Weights of a small transformer language model: vocabulary 512.
MLP neurons of a small language model. Each row is named by its layer, matrix (gate and up: input weights; down: output weights) and neuron, and shows model dimensions 48-175. Each number is 128 + 32 x the weight over its row's rms, rounded and kept within 0 to 255. Numbers have three digits each. A neuron's up and down rows have the sign that makes its largest values positive.
After each neuron's rows, "fires after" lists the tokens most often just before its 100 highest values on Wikipedia text that the model never trained on. A number after a token or word is its count.

L4.gate311:169135138159120123148100169164118106130153138139098122148166140126072111102169107123131087126048157135111131141179136149141142185191128200180171151089135093131087106140148154149168082139068155101170117063149125140212083163132110078142148144122149082141122141138182186146158109152144117097128139122057127068080140100117105137135164155132083154115142156178138113132125135079087127097139
L4.up311:107133157080118113147072108155062147058106090067151120150155172142148128140174144135144080109150145125169121135120099124106175212118111130105149188043130094132088131129139133128114167156136109153109076136072153095156122124153148074135101091153122125152148142087146182149110078149101138140148130159124140114140162142149143172141150149127158158089129165184112071134137134054095170178140
L4.down311:145156140119134101143163166058118149107147120111141118136131070116152132110137147029128109153096095054122139167164092121133178095051163131127133101099165114117176122156110158072127097147073141107194144152157144141162118085135120146069146139058117092163125141186089103165170085141136115172091127120104156126193139104116094131214140126198127137150145135102160160124114129129121186056118
fires after: "em" 15, "o" 14, "m" 11, "am" 10, "v" 10, "i" 9

L4.gate158:148098155147070157094099078099142146150129123141183087151188082107097095120154103112080100160085119109141079130097094182123083095140103130153146122125098150192169112134109156078136161084150140121130133120161197118197184138129129147113105143151161092135100136163135076139107092150143092090124090070150153197084096118129092142137126115133092117092106185183149131132146179064138050157148
L4.up158:145153102084130172151075059079125120136094062143119132165128077111106133118155061108108122152161130173105099104136115143095023101162176111139167112105153154144166129115137154111082154093164086160108182087157136147186088059176120103125126149112194083132152138127134099145161104164137140115078115144103081137146113108125143098139150152172111092086100136159099130149142134205136130119179
L4.down158:177150147082131128085142119120151116151086130107098162154122119089148082155157092067071081139121130114194196128130106047099145104067169159154048123150146127129210105112134179127131137075140112136117147090156105128113096134160183156112100159094125104153090170148099127148134129097123056113125104098077154156123083081146097088160207100115131085134107147161137131174071092158053106086105
fires after: " at" 24, "at" 23, "t" 14, "et" 13, "it" 12, "ot" 6

L4.gate133:054107066113162090114144090155177137149126103086110143100103119156151125119113074189069136150120086139078125177095083161048166102134110104211142073101065097137136093123099091069140153118164148171207130146116099148118129136148127134094128136101164131138130139207124145144140103108114091120167072117124188127165106104144113134122086142080112150159115160139127079113133114135127132171103
L4.up133:125111104092105148154145100116141096128125112131111078134126204102082145088114117160160101102100162185112209092079107162102128103145144078172122113114129107136066103118170116068116051142070110116177161134161153147172103132100147106139136132134119092161160078155123129102144094158111192100160085068119118139146135111117085111095087069145123100106155121159109128137152079128123123152094
L4.down133:135066149135100133077084157124145052123155069111044105138163085083133146108178088097122114131082172134118103098141079155183090091095141139143106144116197120148149115082119155058095191181172110169145105159042139120136196135088141138126109142187151117146135183113128135114166102157174104107129104187130130124092147112073144181129117132101129163118128099099128193117076122129151137115173
fires after: " p" 21, "ep" 14, " P" 7, "et" 5, "in" 4, "a" 4

L4.gate666:138154029149160111107158138128171133109115212144112116131107114111130149119031106150124105103094076106140114115100147146110121117110153048090160090107092160123148185162058163161157189129151142147119089105169126162178043062111164123139095194142146067083103137144102154114188119166140115100154144148152197143139164121141126094154106119119118162115136114124128152136100098152133134132070
L4.up666:117118177094162109109120118115097150126118135148103143123099131121126133113123120112170130056113126135237118115156088158116150119124126100172131149144102144099179098126115112073122114136086130046161160115158189092087138118152111163163162136156207159108172166181149110126139123147119149122140114040176208108120169104081165108161189148128087121110118138099141118175090117081143116117160
L4.down666:202140104149111113096064119122159134142097121206093074146078104159151084110134130171133115158143102159138132121069099134110144189091163082108166165129124146133062092175178197142123099144133065109152197099071113109103143149164100136171136139106162149154160140157096157081079147194079156133146115136193145119155187144107105164134101110164148167141144099122128092127130080095054129136185
fires after: "s" 21, "v" 18, "id" 12, "ar" 8, "d" 8, " d" 6

L4.gate442:085105167079144136130170126146089083154227126140138163135162080140099094068192138076148105035202140120067134108091109121102116150143167102133129148182133152130131116137094130131127127112180066112109134146092084142141161123133132113115081064092080108112067127180109138185152146132151143145139095143051107186117112130104161060116132136134101141122156140202121112165060102107081090094135
L4.up442:114134119122079175123118152115164152142145169125170135113138127126137095101085138142141187138200135131127122100085124129184108175119110095082126074115106138154173111148176121103173143111125150055151111103101083137116087144121141172139079118112118114126121176123150114111087129170161165166132100134137222105153107159122172187182148076154146122137099151118191132121129090053153090061124
L4.down442:108166165136148160131120127123101110157136116131116122109126123132105111125116087127157162149116148087119075132161079142081149134133101110132121098115102101158100134109079154086117171143140110117118172112061128154171068139204164157075152113108130142127123114101083172135085042083167126174146116134124086182108121134142131073083094091164135127153091146134134155114056125129084155167107
fires after: " the" 29, "og" 7, " g" 6, "c" 6, " a" 5

L4.gate489:131167076095141143117087071117162119087116138120113110132102163184131153058141201167129085172140110126151094157166135134168083144143140093167105114141098066144160166150062086122073079099100120122116183135079071112132125097146163118102105141116147083149130077156129158134164145137075140155147120076123142084102127083133124141181110189108136123053141110070073100194135124123183148145167
L4.up489:117184111111077110167125108114197132085085132137234122128104160166154138105099171144117132114172163121124121176168118090131173090131142110166116118156116164175170110064131095132093123135113161130127124157167140088079144095167138173068125104182123112172152098141111099148137133109110139049095114055129152086076148142139112122149113158092120169049109177138096130062160178141140151124168
L4.down489:167134144085146089121157134118115062150180094086209147168099108099100148095110177102125083115149106077166124068138138056131118058133122092127131049092189120171126159149125098131111171144115190106136105150084133092116096159188149111060137159127093234134156150177142109169123140141107072122142148112124155075128090123107144072093123124160149134137075100123108137142087152144173099121086
fires after: "id" 15, "d" 11, " D" 10, "b" 10, "ed" 8

L4.gate50:144151157072159096165180143090151100127133160127076099149144128143089156110178162125174157084108147114164149167099081154114118110156109093117153111113157182005162166204124113123154087070137041146132078121132132081150111132163128107147064073083066163116147163151128141126133097136125171102079129095169203176094149058117094114112183117189089114090187134197121114140119159087158099106125
L4.up50:134100037133135118160123153115126120109081155123067181132083096128166117166124132125090094135132156182122138114123135118120135194111151053164080110151110124091102123118073203174152134194127145121165170102152172130147092127161147202194105100104118202121149153095151148140142133085174141098072110148119148062150106068150125179121188158043093124210047117134138082088177086109108107141098
L4.down50:165150135099121142127147157114197158130128157207132156152125133202129186104135134191149159129135166162204091156166082130122163164097149111140106199116127115074104142140139096125110084085104121185093197104126151071116090121096110084124189088119070143131099131100137136169107133168132091158170157171102170164155140097085102161158150126099136125120140157193136179075174133118119121117155
fires after: "e" 20, "et" 17, "re" 12, "o" 11, " se" 8, "ame" 7

L4.gate535:115091144186070137136147083122165138115140115138148138163115092111099065076099146178132140127160094149133158208125118118115110162069159084134141126102123146145122108107134096087191095144124146127118165072181132083163090157121108158155086069122075106135079154135101130170119142134154139145158121155122117156143096140148077154178124124139112171113119124138165107139153146125122142134083
L4.up535:173128086090139107131138092124144120136111201113151139138143151120151118111060109155149096162172156091163107155151112118126119113106125129116149084073145170107124151110196144104179092135163107156114147151159155112108102176093112139141056161124181126096103191101138172119134120184073117183104121148072103164128101147106138128167190108137104124150121075088104114113076091131146099110112
L4.down535:139164097186101145151133140089150111124196136115149165125143099139145163201135095139153110151109112185119087101075135063160121181125116214143070147078152165122177138117121101101114124158124137164117160130101091162133116098153144156141166156083120095156159138094178088131174098125120147109155131095143115182087177176102146098109085110140143116132054157078141198142121076130121107117165
fires after: " in" 17, "st" 14, "iv" 9, " the" 8, " his" 6, " a" 6

L4.gate684:193139135134161162084149130152160120204036170164106139079089077127121132123137088046163113099089065112173144143171116095118136140107139146120094082126144167107142042152149083095081105121101112125115136078143172107097102053171131134144098179162124092148110132177133131145117158140126155187173166105129133150188167106160163094146138118125066134097168109160143114137112140113131131128127
L4.up684:122169137140132111077158097166089147166161067104102200117123147160169140127087124190197129132119112128139098121153088143125121169088094176123074122130118089069107147033126175121136133135116159098114120067142091138087169074107151144111117098096121092174146142086156157190178181152144156129170105133159092145145188094151132143094100173056084104124156143049154143091185102092191170109107
L4.down684:139096154160142159069119118110148130115136119118197065121072089091113150124138171116139161101146135140157124138118091168153129152145141087146170163122147138111102162082075111118174153046112073134156161085117100157130106128124120123172107141158105084142115109053091154119132086165079083140078103081141115092167074083177099098111124115135124082237120144091081093123177093197219140178091
fires after: "l" 21, "i" 19, "e" 14, "o" 9, "\n" 5

L4.gate653:092100085093146095149123150071112151122115152134116167109135141154074162080152147116124155098130148109106152178172174133119096112166108107155160093105102156110134040071103105125147149029199117134113109070128103142125116136079121090093114139114122133109128143111138154186132150155057139103168146124105101153094166101138057155091088183099147153130108212104105128116135166191061133190136
L4.up653:132150126121151175105150050120160102084129154101144139106143128185097178149149125142136153123145105082137094142137185168096094165084074142132185123185120077109122164153147142130121081141143090132105079155130107125107046157140117102127159131151113043154113095093168105161115128130098130072112092119113104123159130144099135124123187147057154161136150142181115211075131163147087131153128
L4.down653:122095147078157156120159119146134136106102152108124179139125130135100135116142145145130192204091153148139111087115101110166085158132186127107112147107094099118193130089082091092117186134077093076104136118174148118187159074157177160129068174086154184121100159103095089096121153145160150083141058157126180109132092115093186140183077087110131153156111116096096158175161104064108135129102
fires after: "e" 18, "ing" 15, " d" 11, "d" 10, " D" 6

L4.gate549:101081101174182116138144134157167131122144187087107054108143108151116110122104121101170066161144109141101154188168108065117103095134139162132166070171162102077161130132112106121103223171156129134088098098148105114076164149098104110136122110142095090168171149108055173112135200128091099087114139143110103140076150139122127136144127119141126103157173127153139121127136163124132070107135
L4.up549:083099139165104133113144099121158073119180113180106132136147129202115111162083131082161120190092179142115113178174120198081105082108057080135079165138210150083137152161175157145116143060168105077139170203126119165124140127144078127175110103121151142177148093138172165125159128144097128109103125079102116193132160174103109195177066157112147160150093165144165080075151210136126125156135
L4.down549:133206196129102123041105092089144158126091091093124204092119121147116125114143131072147096130164117126063097092148119152129119089112128184144111197106089080156190123144126204070130089139180130088097106138163197128125096134124119146124120072130099094126137096097157149134099040155135111140160152130077167178149152120145138109179100082147090140127138120123106129095141110121181085121143
fires after: "g" 55, "a" 17, "ag" 8, "z" 4

L4.gate338:098137109078111192111124094142086118080138122126180149162120141078063138131108095118115117054167140132139148119110057115141094183169100140103091145152153128158103142138151147156068096112178163115091114176193140120115092153125129148146076091162143094128105087123087162119139076164102095124120125145139127077138156155141110078080119142171089155106159121063154124103058082135144111139082
L4.up338:113146134084123122147091182088174142088155121175112152141104178106118193150071111128152159077132135103156128125113098104136087140146140148104218105161143125075093149105128185162142199149140118128091111120199123159145145127075149200168116129167081142129137088111155121087157139146121127081152129166144129115119180138126128115179185151144134122099166100116138072104133119090193102135148
L4.down338:203154171111103096131151107120117078124109120115077097145094087065128180106161149173089086177128165150126110132133088170205143101166131124137077084162138135158138133155096157087167134093151129139130179125184102109136132182111091152133142148146113078166116131144102125122126183070131134160125122060109137144133183140123132097126087112110117134112069153127091114078123111125125125121172
fires after: "re" 18, "s" 14, "v" 13, " m" 8, " s" 8

L4.gate245:152144071105073104165119137079103154085089157150190084111158101132099114088123152150165148095043082113123153081100102065161130121162169150162118151121121111107186075115095169111128134153099150204070157087187143133132145092086148070159058134164154167160099135111138177157169126102091066108120106156137141145109180183087117204100119139156142104141091113183124118120150127155138120090076
L4.up245:152138118084121082186158109048096087062123153116134159203138189128124080135122168107101104155164102114098158168121056095098123115176136114154096189118129106119118138165149138105126115093116109149141144120112165081147123122193168081083156140068166061155151089178122122186122147122180115115096142174162148126162102146128128159125043136125129133112103171154139134116111163099096079138076
L4.down245:164084101140147165092174141130104141119106146167147128095200147163100169135096119168089218088090099147140152166142152196135168143104172153118155108092096115122145116122136140144143128093145156178178064131152136185138150079120162110165075115195108097085048109144121136149154118129184109137134120131181131109101125113141151101193099109152178156160143090187131102163104144130126145149135
fires after: " or" 21, " A" 15, " a" 13, "r" 11, "g" 7

L4.gate122:168132175147172125123124148154095116078082068162129157121127138143154116174136101090133178095131138151097195089082108136094099137129128076153150147103139068067123096131181154139136142131135090121098095116144156128128081131114105197155164185148160133119125133119112177221082119165129129143122148117150060127146194081090125110125118118154125132117153047173171120129149108077131125144141
L4.up122:175138166141123135101136095103102145141098112085156097106137157175114067165176165170152134114136167148120168116116085117190110143116127117104121125106099148142096072096194124078088095156128155103169099112143096097114123099132163125189108112132140141174143104076137189131142111110157170122152094101124156137093167098125135160121108100100151062125124123161099141215117167154170134174087
L4.down122:096155038172122122121096113139122156103094104172149126094076088139095072118143141106128130148083095125178120102094145137144166153101181137113080095102131156080125101179159100166126086124067153088073139180154156114093132130149106089128121100111182139077175137176111108139131055160113132168192065112091127070105166149154174137134137128119095163105123136138105116089156080143125113168141
fires after: "v" 13, "ord" 12, "em" 11, "oc" 9, "op" 8, "re" 7

L4.gate163:151097171168103140134164165133142203166134132096124064092114161183133118113172130107120134127069075144140150182131135178034162115114073077149057109105130142100063140085154131126167120158117091139127090119162113058166146121111124142126088111177088082166160174128069173158145098112196110068138129105117166168103100137112103149156102099196105111132087131093106111119127224127152136135126
L4.up163:126141159094169110086152098121119129124163109123129185089153132107114151124120157125119125074123098188175076123189176148160108115122153109095150121106063142095142187147166114150085166122109114143150141166157227108080118077120149134141112111144118136191151102080119120123094101149138167104097193125142102103128091119189169129158161156167185141125088165144123165068161130135175091112125
L4.down163:171103148138177097132128112153132129155175098095177135134163135089123112104162141135128101141140045160127122105145123103135106119152086119116095141119145167184190077205134143111092103114165156109098106137113117111117088136136131162179137123074132145077165100140135113215161122099134126168121167138063162099126110064137132048144138099138031142091132156107099076109110089103144138105136
fires after: "u" 47, "o" 12, " w" 6, "it" 5, "ot" 5, "/" 4

L4.gate647:129099146090152080167109129148110188088158148076115177165097133173110128095157093146091078090121133141105105133105154094070180129093121156089163153132110106179143160111084067117129134091143158126153148156140123156116143144173152156176126130149112104094100150119106197147073075189114110146140138205103122113124119177178154132121118086125085105109130203108098167146096151146119064107123
L4.up647:143143149132102153189049171115150146170109144135155169129154142124141163149090119168114061181168161128138151150190086096089161127173071155106068178068146098111133168104155120101080120102121149113129137119157070074152115155099101108161142158102138109097143122137148177135120109169073075120184093141055103175154167096136082132050166121115119141101108189121160161154117125156196123140120
L4.down647:121091164153104118070134090134167157132099101099103086085088036116198151084110157169080113142175100123102109164134148106128145106090167152139084134125110093152148135115150103143060151129134120176166174120136130135105147157132121163127150094112164183188112116147114141078154095175163131090131114144124098134115114141153070179116130153159135110096179141179120120116108140177133195124057
fires after: " t" 29, " P" 12, "c" 8, "y" 7, " p" 7, " T" 7

L4.gate161:132116128123113113106163118108177156136144115130126196092134147129128133140135139108159146117128140133102150181125156158119083131169147117122169165102116141137114162168093108127120127100072184155084127119227155118129192142117152151189109127152136104121086096131143121177182135134129159144123134168157136154089173103209171140082161064135141179095176155085090081126153149151109144085113
L4.up161:112170145131132156136112141172068142206113110132144116149189148119212168138110132148109125102101129092164159128121086151098138054131130104167121169163116126170110108155159115142168142147061127102119081092059080080120117139072128160118133083129089095079132127138141069131133158133123178095104119149176115132168106127087167148199107137120111120099136124086113130098074135117120132112083
L4.down161:082167139115100154119123114154201117079116175138102116131153088157091116127159087122117163093092129111151154106092189116225146096163126102129129116095106115202187152198095141168109132118134149169140131115174084095139028177057096126170131118139048180137121125083091150148129104116094096134122139137093145174140181133115131102085157114122106105124159184091122147112148113078102140127123
fires after: " pro" 36, "l" 17, "uc" 13, "ro" 12, "us" 8, "re" 5

L4.gate362:175104103165121096154107132146120187165123141127191116124146135089184126097121120101132114159136098103111135156111141164071145192169156085090135123091153156115109078085095125103166127115129168117103106109070165159120160154166125121149165092122127154149155159098212134111108105081167148115100107098141138112145155175123138144133136152162159137143088092060101099097082107153110167127118
L4.up362:188107115163118186120101121138083142073168121136171112151122167145143096122118145174078136099169125121153116107113118159145114129118078066131081090135105122088078152141139155113153161155140194085105156126071175158140104148155147162084111094087097081106134166085119133168081152104146085157167170080168117152171106206146105144169104170153151157111129129084149081096130121130136157151072
L4.down362:128181134180132141147131142095042117098144062159173184178108082096052156126102088137146126131085115168129160126131104118110166157115163109139162115132214150125150148160144050058139123138133141108163096145189126138070118126130087087149048098143179118138148112178150080128115122065172155129064139140076141128111052085129129120144132152110146153119156098147125116097134140138082179164118
fires after: "l" 31, "ill" 12, "ou" 8, "ro" 8, "o" 4, "it" 4

L4.gate637:107140167132110125208085080106098117093128070115138136119106143122164198117187094108084154130122134158158141172169104121140151173121107173145160116096137142123177164127148123150100072098200077101136158168115132093108097136145117119178162153132080100089172162120114158191205112159134129116158129112113140062154107086201203132103121126082145099134119143104115105112077121132129166147158
L4.up637:145154110098195125080129154118097097152181127095125165117176125126128140073115105084113136117172104151159096083121168172095088112106123148154112116127163076095173072118138138107117166167117119161144117155160173150143108101086141159120113171114091157117094134112089128074114084143088110183164095101111111117136080187157130130163096134129144094088091149103166152169167120149092159147090
L4.down637:117145128146142135069083119129113104106159077098151055151068167137133109150121156117159137114123211141137111170175086119130172097097061148146176046096136122128091148066110155149112166060152138128055138105122137178156056131166135118073142155103132099080170092200081130130095145127026096155176109158174152119111088134111153153086124140172144117105093122135143137170076114090145115073166
fires after: "or" 22, "ou" 17, "he" 13, "w" 11, " w" 7

L4.gate243:171107094129110118104142135141056109122125152120148161160156120168154130057072132096119105109130053125125151178122114168154128104109149132143169066088170149209100137092103117142086130098161117126202105114193186098079124142151127110113116073133128120147144110109092116154083080137201124125120118147099139120126104115132201147140112123182112066100076139090084124140068231141139106132149
L4.up243:088135114064146134171140225162144166152104113158130167116114125137150158097096146118122168091050141113179182131164150094104183126116125132098147073169140141171089098126185176159124114141096097143109157105137123144120096087130085140129113172112090131100125101106133134172131128172099165168120139143064142146081093139142163138129108109118121098136108161129104214125052130151178165111144
L4.down243:167108101151093162086100096137127083102097095133108200144106102115155150133150151102124106052128133102096153016155176120161161080165147134166142111175169168116109098134179133156135139146126168127144082169138139125053113105129135095151178159163116111121114131146034085179116158151207127170187119102120125115162055084129156147140150180123144206119104103114185114046132126109129127131137
fires after: " w" 23, " W" 12, "o" 12, "in" 10, " v" 9, " h" 9

L4.gate634:101115176152146200190117147094089062145135131169183117179141140118100128125109155129135122133144140140114122093162111156069133194180119094174082124093066136130159094106087145180109167146137118150126114146088133062120164126143141122086097152190175119175112105111173140174095164136078140104141087089168195169129085155117143138110138132124153095115134174075134095163110128132202198151147
L4.up634:120182117129159140087171117090138163107176118103112139135145186122125200118107112171115138100129133128089076120223121121158085107151117085123156126103131157173161132150081096146105135167200100153139159141118154113106081137113158124142152103123186108093131073103144123157131123149099094116141122123153098126118100168160109097092098082126086153100166141059159127129067129122115133176155
L4.down634:158122146116135121090090144114091111142170162106175164179143081121168116132123157124132204141103110116179073067205146127111121105109156082139096067139132137173132152129161136097133142159166105129132117132144142138125044149102167121085082076156163117065167165146124148161133138073150174127154096101099152106159173105144115166107162153110132119128079185087150122142135130132131157101190
fires after: "/" 24, "in" 23, "o" 13, "f" 5, "id" 5, "w" 4

L4.gate205:130147144109135160164142063123132154087105151083167138089100109139172158151163109151118151126165124137152129159119143095159126114137132121140135100124199130132131146150138106130095132113116095104228104131094107168083147151157148077121123158119142177082115082187168179179167130108147148178144200156101167097131161112103115136098213111144122193133077174164134092110186056151156148094133
L4.up205:106109098076129129122089125116191111133098098078124176157116132088143128077121163169086139148095119179146196168115135105079204113145134137113125143142137152136139166114134131102148072151149106129131099158087140171184095066100123117138156173109191139094111138108127146198129164163122169155181117130145134147134147109089151143078134161071146099173142085144124117104137106105139151109139
L4.down205:097130174066123128107123126091186150131199092220096130156138167112132090148137125124123088084172140129149163129110189188123109133072112101094220168097132127143108115128123198133129134114130137139078114110198115146091124144133160145106109095157202104149140100168066102116112147141092188166095171135160152110111128125103159146134141111159141107146104149174157147114133093192092101169161
fires after: "ran" 28, "," 16, " p" 7, "et" 6, "ong" 6

L4.gate47:065175192151080141084131092128136053061118181124157118164173109137141138123090150114087188153107076113127105102165144131118136154115146105106165076156110126124125188067117128110075130107113140060119102093133122149134046158134130150124079129196126130135086182118099111159199110135174125095135118161141107109157090089165123109145165129093076153116154099065133169184134152114101146127104
L4.up47:211081115107160150092154132151119108104109133090190150077173166125171105084134192140092169089118128105148080153137129103095129135156139133143088146190170146122116127128140166080102126149159128137113087109126056199127140151122042168118179133108162129126146157129071073103140180089166118129118140123119169119159070152196117113180130068140154073102091191125120148075110111103189160111123
L4.down47:170139190162120154128104113116126141125102080105148140111098150110136115119072116131092089136100134141138122143121106143130135082115136099135153077112121148174159134101185165126103187072121186147122096086079105065127092129127081164096117112128122118062130118149172076093130166136091145163105113112107141174136086108097152108185133102151173116148122148113132164151152103139094125125091
fires after: "it" 26, "ed" 14, " A" 11, "d" 10, "B" 7, "n" 5

L4.gate441:077132123141172130124136177184102213094071137142175112096114134133165113081133104132099087089068098166119179135148149166120104125176146172133104145096146133051142083113145123100141101092076111126157111098125098213138160075085105091041095111091148098119070112170090133162167128113150133076111159118130110151125125132099158175124181172174113192145162120066146151156065116082097108146163
L4.up441:079113129130122123112091150075111155161103205165115074145127123117104155115110092156156094137112059122095192148149160206129119163156135179125174154138095143176138120133111083176148143102121147101143140167096088119082159119086147147110199158127069115103187073139129124094098095160140093105100099086142107081106160160159162165112107144155041109122176146088149097099158086119106159149133
L4.down441:106160119101105104098055166181142148108166144099125163088129141154124124127128113177123075106141137126131075162109212162101154121164182167116194154166086117060150087193142088117132166145164103143112128170061172165173099110116064169136175120088131196165079077119104143120118207125176085148132125100108107107147127176103137117124133149111173103101117113099167112133153155059126106095115
fires after: "er" 20, "ess" 14, "id" 14, "ir" 9, "en" 7, "ish" 7

L4.gate476:104081075165163141137160126110077164125069099090087134106113131088183162085123104149122102176142145035143059104149158120134130151138105158130115058027133158136089092104086150129128185166100118106146156127120124133081128153146129097127101156202136148134168134123108075098168120133207131115077173130145080100097120132139178121109115125161133139175086125087112133062143146155136177110141
L4.up476:103068145184160147109155166106130102145152072116112122137115194093138126158144097082083157129185128125086144154164103122162114147118146174091106070088136155127105170156130234080175163156092069156108161084103111163130114153117146112156095156082111198155124154109121146110136089084136124121156111176165105105159132109153100156100145172119118179128170118173140148134177137100122117049153
L4.down476:139189194126091115119117098111073140138129079112141177160105178127111082132073158140149124105144129133142134115144206182154132103095166121136143158137104114105128086114208143181108180086106137173167117108181160089106127113101101083135149053149174117140122142173126111105087098156124150137072106130088152112174093187091151145132138160151100178133119083133139128098103135141117133110155
fires after: "o" 20, "ro" 14, "as" 12, "a" 9, "ri" 6

L4.gate592:111129109118172106171139165135060143157112137124104056159144136179132072111122156130079151129173090135129134064103126062096136118155105181154155182066157132091118165131129137146112051128091091133121104094090157093168175126092166149114103157141171140150173104067132163162091153151110118168136119131195123123117148138123166047172097112114210082092138044178091128145117147147137119134104
L4.up592:144176140166144119148101100115093119099164170112096182124154187123089102153123088119083070154158148116139185077081096033133141143113104130111170145170132129205069118169097087127130071177150150171126101138149156103125128112119071153133112137056110135126146092106121099111104139181137125056098138039131122090096128121154126134121091176155177107146169134151132130134077144093096111126145
L4.down592:157163139111120194113099100142183130087146150082092164099201157173085201167131133130140161148130158177125132107161124160141132133141135060208190190105104161146100055140190110121101048115147165103134072131123116131131128118153128139105100135116163150109172112078164151123148098166077189097173131134103155109167136160111098133113134159181073094127146133106150131128143133141139143127112
fires after: "ag" 20, "g" 15, "ar" 10, " P" 9, "p" 7, "ul" 6

L4.gate531:145122194135146062112199101153126126125109112181154099141108083128145125077150080081124110158140078125125155152101141099153135199177149092121193169134152067123160145099118153210154145112094185129118115172087137152128108121157150147119124181105076091095077081132114110147118144143176144080086165098155194102116183128164169142156178145129183131140109097172170129078107150135141241132114
L4.up531:100106107130084125148125134107133035173160139157194167225142140117178122080121074099087133136175123170136106133043137090159079146124142092108156082157159166144138134157172083148122153100162124096109143162137130149114146172110134162136142160162118144125142135120152091117060104083104122055110113115107113099145163131115124106204126185118126106149066130137160110124096170112127145133063
L4.down531:146143145138091122143136160155116133116145081126106164116123152143091140171111203135098124145116189135117146161136143152123180158137148127090063115063162086065122089130066173149159183127160172141064098128124120089110128084129109140089156094167154078091063151124127161160127139121155145093113124129133147129132100080167145117143154090123121179126142146098082145143170175100119153113193
fires after: " s" 18, " b" 13, " f" 7, " c" 6, "c" 6

L4.gate620:152155138093156143179143165159087172113116143116114055168036151155156107146093131137156159115161181114103111128096078169097131163167142151188155147123143117177184170132087168103151164123090120130144095200057070160061095107142049148136160140093147172081162145125108156016131141118143107132108108092140071142192134154100103153117139147133112136113125173124190153060139113095181125100116
L4.up620:134135055153146123148166124133125141087197111092097076120176106143158095161180154154146149130142118162150138111098125133093090111175164123130138108135150080117090103132162153121119127141148122104147153117165136194166130134130099093140123130110141146120151173198157117135108145143165134120135120139089161146109110091084144207132075124125146140154120120192107183109104157128111126138136
L4.down620:149167090069178095081102123120174180066088161119105146123133111131099087085079119074145119117127144172132120097141153102092104155084140119142115184131175109114190109131124142188089122127099071125109078107063115102106162170195059151099209115142165131162094086146105142140101145139133163128196097146177169162102157150115101111065114130110147123116153113105121134085115160076144134098085
fires after: " S" 54, "S" 6, "on" 5, "i" 5, "ad" 4

L4.gate703:151124142123116163132131092122156107099098095090098060092106196084150102124159122128121082107152116112124121135114095163103146134165131073158087186132105112145149145170142111155152121132142114158139134160109084146168146145191173086139155182153109065160047151124177079150143097112127181153109078114085204118125209127152147137131115065176126115121124110173112046089100119144137109129082
L4.up703:154128169120139135129121136105093108141109120104118084169106123129115126154148151077126186170147056146102130076129099098127029170099101118168089141102132131132108132178161070064142151121163187093149116111139105138106160130119144180137158142127117097161150081128150078147115100097099160151115145128082115126164124151139176151146095129114109117171134121118090079203118105095151152071158
L4.down703:087160094139133119107116111173157131094153133124150132171167169119060133128121150181095117167135188151135107170144184079148157167110084184157194135110097137179120129117145110124118129218046149141142116113170183137142136115078138134127153133177118093157122139126101195127123123144131193096114204132101123170176102080096151140147129096115146076117184132119119146081124205142146115147113
fires after: " with" 13, " or" 10, "ver" 10, "p" 10, "ad" 9, "as" 6

L4.gate138:129095136149148141082102138158105102185086154131149095125092141170141167110120228116146101142113141150104104120141143074165099091174078151128118115112142126115155134070131094155073191172153130111109106189185148093125109088183079045099151100142106126054114143132188096094131099115125131080128127142140139159160168106151157109110158111123198139125107165185154154102129179182167166173127
L4.up138:094111109105098125161154180111114125098124190148155131074075138082119143144181135145123166142112155137155165075134163135140140118159167125090069073150060136170088116106133127162115131080108100130116126082163153149188143125131190079140140195107148174110117122141115098118097090127173156100092142190132131133152197164087137186106134115113130145181141115164159144171138140034191187125093
L4.down138:080130163111158116101050164142184099152078157114146188164157139095113127175080127159127079142101120078124084145075176105131120186143083123171073181146101106100103147058148143165102159169162118114195122162102164129129122156148153138154179154129096115150112084154111134146099126139141084132168105102133107141121175119136158085161133197182149181057175178150111118161110142048190108139080
fires after: " r" 32, " v" 14, " w" 14, " st" 10, "ie" 4

L4.gate576:139090134091109089208157120136121136100081134132145223105122120170113120137104128114145116145153124102191167148114127176087109151143194075126111157086168110111099103082074142152143101090157143131119170128127174089123136118147138089104168085129142115053144094126059159122162160078129083158076115142141134068071133170082092124087103132151108104150113188156153114134182117145138153134138
L4.up576:185157120115127104114108156121140157137085151122137128170138152119153114099109165147110117098139108086152103121138132180113166054133083206156097103155129108134129149053142144163097161122128173093122077102161088100129050138188065136117157119161146152098076136148133138195111112135191119161104122183062128114171181113116070059129076169194110156136117124131073139167092143111119065186112
L4.down576:187103128047158145066151149118081116136110147103163131157150132159168167123116143087120142112146187146102142107080140113152196170063128064152183125142165114052085149169153137070122121101119125141098179127136116129108166099122193088140149088126130158106171135110128111118142122169118143083112130141140182075107097140097129109110147129155139159074105116119143112094133151104142173101158
fires after: " a" 47, " A" 21, " w" 8, "A" 5, " W" 5, " st" 4

L4.gate251:101115084143143203114078120145142140159093102104124094115172136110018161080133117098159130137154116154121112103119127149117120143176138120129087136146040148168113118148143136166137166150138110102056118108085108087105174149112127154071109134158060063165136112094119166104093092151111155151109131156087086145059133167156156110143102129039207112131136107168139158120144080141141132131109
L4.up251:088132114148160091128075110143103112162067175093143080109182121108132074158168147153163137085100104153130105113149113109137155079130135099150111131103117155134037106137093127141139112184148197120152145178109146139059148141123177132137106127100114109160141115082091152138113065106138156119082133163174111097143130157126160096185114119121161162184139100084099094074138132129128171128068
L4.down251:168089061137140202135088135121118110125137098125149147117105117154116113109075131091135114142165123082160128125140131134142100155129173147089161116178146102091110044149141134098190171136145133107138133088043157158173184149135137152122150139156153073123079126111191102075152112116190080130133151109135129152107096198110095141141148115136123158097116135119131170069203154183111140060139
fires after: "r" 30, "i" 29, "l" 12, "ad" 6, " J" 4, "o" 4